Weights of a small transformer language model.
Architecture: rotary positions, no biases in attention or MLP, untied embeddings.
MLP neurons of a small language model. Each row is named by its layer, matrix (up: input weights) and neuron, and shows model dimensions 64-159. Each number is 50 + 12 x the weight over its row's rms, rounded and kept within 0 to 99.
After each neuron's rows, "fires after" lists the tokens most often just before its 100 highest values on Wikipedia text that the model never trained on.

L2.up1508:60 70 49 54 66 35 39 55 46 42 39 64 44 46 53 50 57 60 59 44 50 35 38 63 33 44 52 51 44 49 57 58 56 46 35 58 37 46 38 33 71 37 68 15 31 66 60 60 47 57 33 36 63 56 52 38 45 58 56 48 45 49 69 15 83 64 52 60 72 54 36 49 45 33 52 52 47 37 60 34 46 53 52 30 38 48 42 49 45 58 70 53 49 48 55 60
fires after: "1", "2"

L3.up698:52 13 65 71 43 40 40 51 55 59 51 59 49 51 35 53 64 47 59 58 37 72 42 29 66 51 52 65 39 52 54 59 51 59 43 54 41 40 50 50 28 46 50 36 39 60 69 45 55 49 42 39 43 57 53 57 58 44 40 84 60 45 34 51 49 53 37 35 32 54 44 22 29 37 60 55 47 53 67 60 56 67 59 60 52 46 55 53 58 39 76 66 70 72 64 43
fires after: "2", "0", "1", "3", "4"

L2.up1034:47 75 41 56 45 56 54 54 52 55 60 51 37 56 64 61 57 54 46 50 54 28 45 50 57 47 46 64 51 51 51 29 71 49 48 60 53 97 42 56 37 42 38 43 57 53 49 71 33 70 38 47 32 50 50 50 43 62 39 42 64 46 54 61 69 68 68 48 58 46 68 62 52 23 49 37 32 53 55 43 58 45 47 46 37 80 49 48 68 37 28 33 55 49 78 18
fires after: "2", "1", " Os"

L2.up1212:71 36 52 70 25 37 63 45 67 35 36 53 46 40 46 41 70 39 52 37 48 78 54 58 67 41 43 40 61 32 53 40 44 55 48 55 52 65 67 47 50 42 67 47 51 58 50 39 52 68 45 34 85 52 32 57 36 37 38 54 55 35 69 38 65 47 56 36 49 52 54 57 28 40 56 48 49 47 49 69 62 37 42 27 59 38 56 63 58 54 55 48 42 59 60 38
fires after: "1", ")"

L3.up391:37 53 33 51 54 47 42 46 63 59 39 54 35 56 61 46 53 66 25 47 43 53 42 41 64 51 61 49 51 64 44 41 45 66 62 49 50 57 55 49 34 52 43 59 47 16 35 57 37 46 59 41 71 44 45 54 46 66 50 52 51 53 45 61 45 47 34 39 08 57 53 72 49 37 40 48 44 64 68 50 63 40 68 46 57 33 44 53 42 56 57 37 68 63 59 44
fires after: " |", " |  |", " (", ") |"

L3.up1414:68 75 54 34 74 59 52 55 51 60 26 49 35 38 76 46 64 50 36 46 43 40 46 41 53 38 19 73 53 46 39 59 31 51 67 50 62 49 43 49 65 43 45 56 51 64 39 49 46 49 67 44 49 58 44 53 44 51 51 55 58 45 56 65 60 47 41 57 44 51 43 38 40 46 48 62 44 56 65 57 32 59 59 50 23 43 51 44 48 65 66 38 49 64 59 50
fires after: " |", " |  |", "B", "\n\n", ")"

L3.up94:43 72 52 62 43 56 38 24 70 48 36 43 47 45 73 42 63 41 26 41 46 51 40 41 56 52 43 42 55 53 58 76 48 63 68 54 43 53 65 37 68 54 24 39 40 25 51 71 51 43 33 38 53 47 63 45 52 32 53 87 52 49 54 27 80 48 66 47 31 50 48 63 61 46 56 33 33 60 44 46 45 61 56 62 61 49 59 57 58 51 62 69 60 48 66 56
fires after: "2", "9", "7", "3", " | "

L3.up1080:50 44 64 48 67 68 50 28 30 54 37 40 51 44 43 35 43 37 48 49 28 60 44 42 62 49 17 41 56 57 44 42 40 73 63 50 51 79 52 49 46 51 52 62 40 58 47 57 53 49 63 61 62 40 26 53 56 53 60 52 50 55 66 60 53 42 34 44 37 59 56 65 39 42 55 53 51 59 69 53 58 43 77 45 60 45 70 55 34 57 50 65 69 66 44 42
fires after: " |  |", " |", "\n", " |  |  |", "==T", "erson"

L3.up915:62 54 58 61 55 53 44 49 59 45 68 56 17 27 42 67 36 60 46 60 54 35 56 40 40 53 50 72 33 43 40 72 60 62 80 48 37 60 60 64 62 59 42 39 53 51 35 73 63 58 54 52 62 48 68 40 60 63 43 65 65 72 72 32 52 36 43 67 63 45 46 44 49 29 44 38 46 64 53 51 49 46 68 34 48 46 29 59 51 44 49 43 51 34 54 55
fires after: "."

L6.up332:37 49 60 60 38 38 63 48 67 37 34 60 33 24 66 36 62 46 53 35 28 56 23 70 60 61 48 64 37 34 43 54 61 49 46 65 64 67 58 49 59 68 35 47 57 60 40 42 43 63 47 51 68 66 65 60 67 64 39 53 63 52 61 44 63 48 54 37 37 71 37 41 51 56 62 60 54 57 43 38 59 52 52 43 41 55 42 60 71 52 45 30 41 52 69 33
fires after: " |", " |  |", ".", ")"

L3.up1120:35 51 46 48 59 69 63 51 22 49 45 49 63 58 67 64 49 63 54 42 32 43 58 36 46 46 26 62 37 58 60 44 41 49 62 79 56 75 29 44 51 48 34 58 46 39 68 30 50 44 50 53 39 75 80 47 44 72 40 52 40 43 44 52 60 62 56 42 59 42 40 64 51 55 60 54 41 52 55 54 52 67 47 22 46 38 48 63 55 43 57 30 64 61 54 36
fires after: "2", "1", " significant", "ew"

L3.up1150:50 55 32 25 96 62 43 57 52 45 46 53 44 56 78 42 42 44 44 60 49 43 50 42 72 54 57 57 48 24 68 57 45 61 80 75 74 74 49 52 47 42 54 57 42 42 43 22 63 53 43 53 49 35 75 54 71 51 35 67 57 60 46 71 53 50 38 62 23 76 49 52 60 31 50 58 36 73 44 57 79 42 38 44 53 32 77 46 33 48 57 39 54 55 44 46
fires after: "1", "2", " (", " \"", "3"

L3.up1333:50 57 34 41 42 42 60 71 55 45 67 45 33 33 53 68 74 71 41 58 55 35 52 42 30 37 49 44 38 57 57 43 50 29 62 65 39 42 42 65 54 49 45 59 36 48 48 65 48 53 50 40 40 54 56 75 46 48 67 42 49 47 72 40 69 60 49 44 69 55 40 57 71 36 80 68 43 47 54 37 44 54 70 42 50 42 66 68 44 57 56 42 45 35 41 50
fires after: "."

L2.up1502:45 39 44 56 56 32 65 57 56 44 48 59 35 58 29 55 52 50 35 52 50 48 34 60 41 46 54 53 39 63 55 39 31 48 48 61 54 56 67 82 53 52 56 41 46 42 56 58 38 42 61 37 46 74 39 51 63 46 37 61 59 45 52 40 59 46 64 45 58 63 47 49 56 42 55 51 37 49 72 67 46 52 43 54 43 67 70 44 38 51 32 43 47 58 55 46
fires after: " | ", ",", "1", "omm"

L3.up1213:54 54 35 39 58 45 51 46 51 55 51 43 50 42 51 47 77 43 50 20 35 42 40 56 56 53 37 52 59 71 41 54 39 43 65 59 47 58 33 62 22 50 62 45 72 42 64 72 64 60 51 52 79 43 41 62 44 48 53 63 57 56 35 54 64 43 61 41 48 53 33 57 64 51 52 51 35 42 56 44 37 83 59 60 19 64 57 47 30 41 60 38 41 52 46 47
fires after: "2", "1"

L6.up385:70 54 62 51 38 65 32 35 45 48 41 46 42 46 53 84 50 42 25 54 50 70 47 59 36 46 61 52 61 36 49 64 65 47 25 43 43 43 68 42 68 35 52 36 59 55 60 60 46 43 37 26 69 52 42 54 47 36 54 64 64 35 59 25 82 48 48 60 13 62 49 73 66 49 71 21 26 59 66 34 32 46 34 49 23 53 59 41 53 62 65 65 51 48 41 39
fires after: "0", "1", " | ", "2", " |  | "

L2.up1008:42 37 56 71 48 64 70 30 44 59 37 66 35 54 54 55 52 52 44 65 47 42 44 58 52 49 59 62 31 61 26 27 38 78 54 61 69 60 43 52 56 63 42 57 33 58 59 48 35 40 47 49 48 65 59 31 46 55 32 62 49 57 69 43 47 51 60 50 66 54 39 44 71 36 44 50 54 43 50 50 62 64 45 42 45 56 77 44 26 45 40 39 61 25 44 49
fires after: ",", "1", ".", "omm"

L2.up30:50 58 50 39 77 51 41 55 44 40 39 73 39 44 53 50 61 57 27 47 45 36 36 52 53 55 34 30 48 39 67 39 53 56 61 56 63 57 55 42 44 35 52 23 76 37 59 57 72 39 44 54 51 70 58 46 31 46 43 62 56 31 30 59 57 68 43 44 56 37 58 69 57 28 42 46 41 55 38 37 39 66 35 27 34 65 46 70 44 50 54 61 41 63 73 62
fires after: "1", "2"

L6.up221:37 30 53 26 35 55 46 51 54 52 48 45 54 42 71 41 44 53 50 37 42 56 60 62 52 65 36 61 48 53 46 61 62 57 63 65 49 60 52 58 23 68 57 50 68 56 39 50 35 43 54 66 46 40 54 35 45 33 66 55 52 52 40 47 52 42 53 56 53 35 60 38 63 54 56 30 38 43 46 67 53 51 61 32 40 51 67 63 44 67 69 41 70 62 49 80
fires after: "1", "2", ")"

L2.up721:41 57 51 51 42 25 54 33 53 50 58 63 29 54 56 67 59 40 29 11 41 44 46 53 57 53 51 31 36 62 34 45 41 68 42 52 65 63 58 64 56 59 57 36 52 54 44 41 33 39 62 48 34 62 51 38 60 53 38 63 61 45 53 30 53 53 42 38 47 38 47 53 59 44 81 31 30 54 57 58 61 55 54 33 48 39 59 68 35 48 37 70 54 34 48 49
fires after: "1", ","

L6.up1351:50 43 44 36 68 40 46 53 45 49 44 35 53 47 57 39 56 67 36 39 37 70 43 51 71 50 43 59 51 41 51 46 48 58 67 68 68 40 41 44 35 60 49 53 48 56 50 45 63 63 53 44 57 40 42 17 38 67 67 50 65 27 49 46 48 51 60 74 44 53 37 56 56 39 48 43 29 65 57 50 36 67 59 50 35 59 69 49 31 48 59 17 39 76 45 75
fires after: "2", "1", ", ", " April ", " in ", "88"

L3.up150:29 65 45 42 58 48 38 65 72 50 52 35 45 45 41 53 52 58 42 57 43 59 58 43 46 52 42 42 55 52 47 60 44 39 47 45 41 41 46 52 51 44 37 36 58 55 48 64 37 46 50 50 57 56 74 60 39 47 54 53 45 48 53 31 53 53 40 61 63 57 37 46 58 46 56 55 35 40 50 24 54 37 48 47 48 39 40 75 47 47 53 52 45 33 64 48
fires after: "."

L3.up57:49 37 67 61 65 35 59 39 41 48 41 38 32 51 56 47 54 54 44 48 65 56 56 25 23 51 49 46 46 58 53 57 27 63 43 67 67 71 70 42 62 43 41 70 42 58 70 55 39 37 51 53 53 62 83 39 84 52 52 56 71 61 51 18 43 39 58 23 59 54 27 80 57 41 78 35 35 62 56 47 48 47 49 44 50 54 65 51 48 47 40 41 66 36 52 50
fires after: "1", ",", " | ", " $"

L3.up1180:43 71 61 55 54 52 41 60 38 39 70 67 25 44 48 56 42 60 51 57 34 40 30 50 31 38 57 33 50 86 52 51 65 47 63 48 34 54 63 61 51 34 60 43 48 46 60 61 52 60 50 46 40 30 50 64 42 55 55 54 49 29 55 43 46 56 45 42 42 39 34 49 61 53 47 55 40 36 73 43 37 48 58 48 41 59 42 69 59 36 68 43 55 42 51 29
fires after: "–", "."

L2.up1155:46 61 64 42 50 58 53 34 40 59 36 48 37 57 40 62 81 33 44 33 48 43 54 58 51 27 52 45 35 53 50 43 66 53 66 54 30 42 47 49 59 57 60 58 63 52 49 52 38 53 51 55 43 56 60 41 45 56 34 59 60 55 49 44 38 42 64 36 43 47 43 43 43 49 68 50 39 68 39 52 51 53 32 34 40 63 29 41 55 53 45 46 44 49 50 46
fires after: ",", "1", " in"

L3.up693:69 62 70 47 57 42 65 49 64 45 55 73 32 30 63 35 64 40 48 39 31 35 45 65 67 34 43 65 47 53 32 52 56 57 49 56 70 80 48 49 68 37 36 59 70 68 51 42 60 47 46 49 67 63 65 81 52 68 39 66 66 42 66 50 51 63 52 43 35 69 29 46 51 52 46 33 51 67 38 43 56 67 58 43 28 54 56 55 61 53 45 37 50 65 55 35
fires after: " |", " |  |", ".", ")"

L2.up461:49 48 71 57 41 49 47 47 59 57 35 52 55 54 50 66 67 44 43 42 42 51 66 54 42 53 48 45 42 59 17 54 39 57 53 41 45 66 52 63 47 50 41 49 60 34 45 55 41 41 34 61 43 57 69 52 40 39 42 54 67 51 46 53 65 60 59 42 67 41 51 71 50 42 62 53 35 55 48 43 42 58 40 25 52 78 34 43 67 49 43 37 35 44 43 74
fires after: "1", "3", ",", " comp"

L6.up939:55 59 51 36 52 36 47 50 69 35 47 67 42 62 70 57 79 43 62 52 49 56 39 46 54 55 44 62 68 40 51 62 55 66 43 48 36 51 44 42 43 56 48 35 61 48 51 51 47 55 46 59 54 57 52 61 46 52 27 41 68 43 61 35 34 55 72 27 43 73 66 41 48 43 55 42 37 38 58 59 44 55 51 56 80 28 44 43 67 64 41 47 42 66 25 48
fires after: "0", " | +", " | ", "1", "+", "4"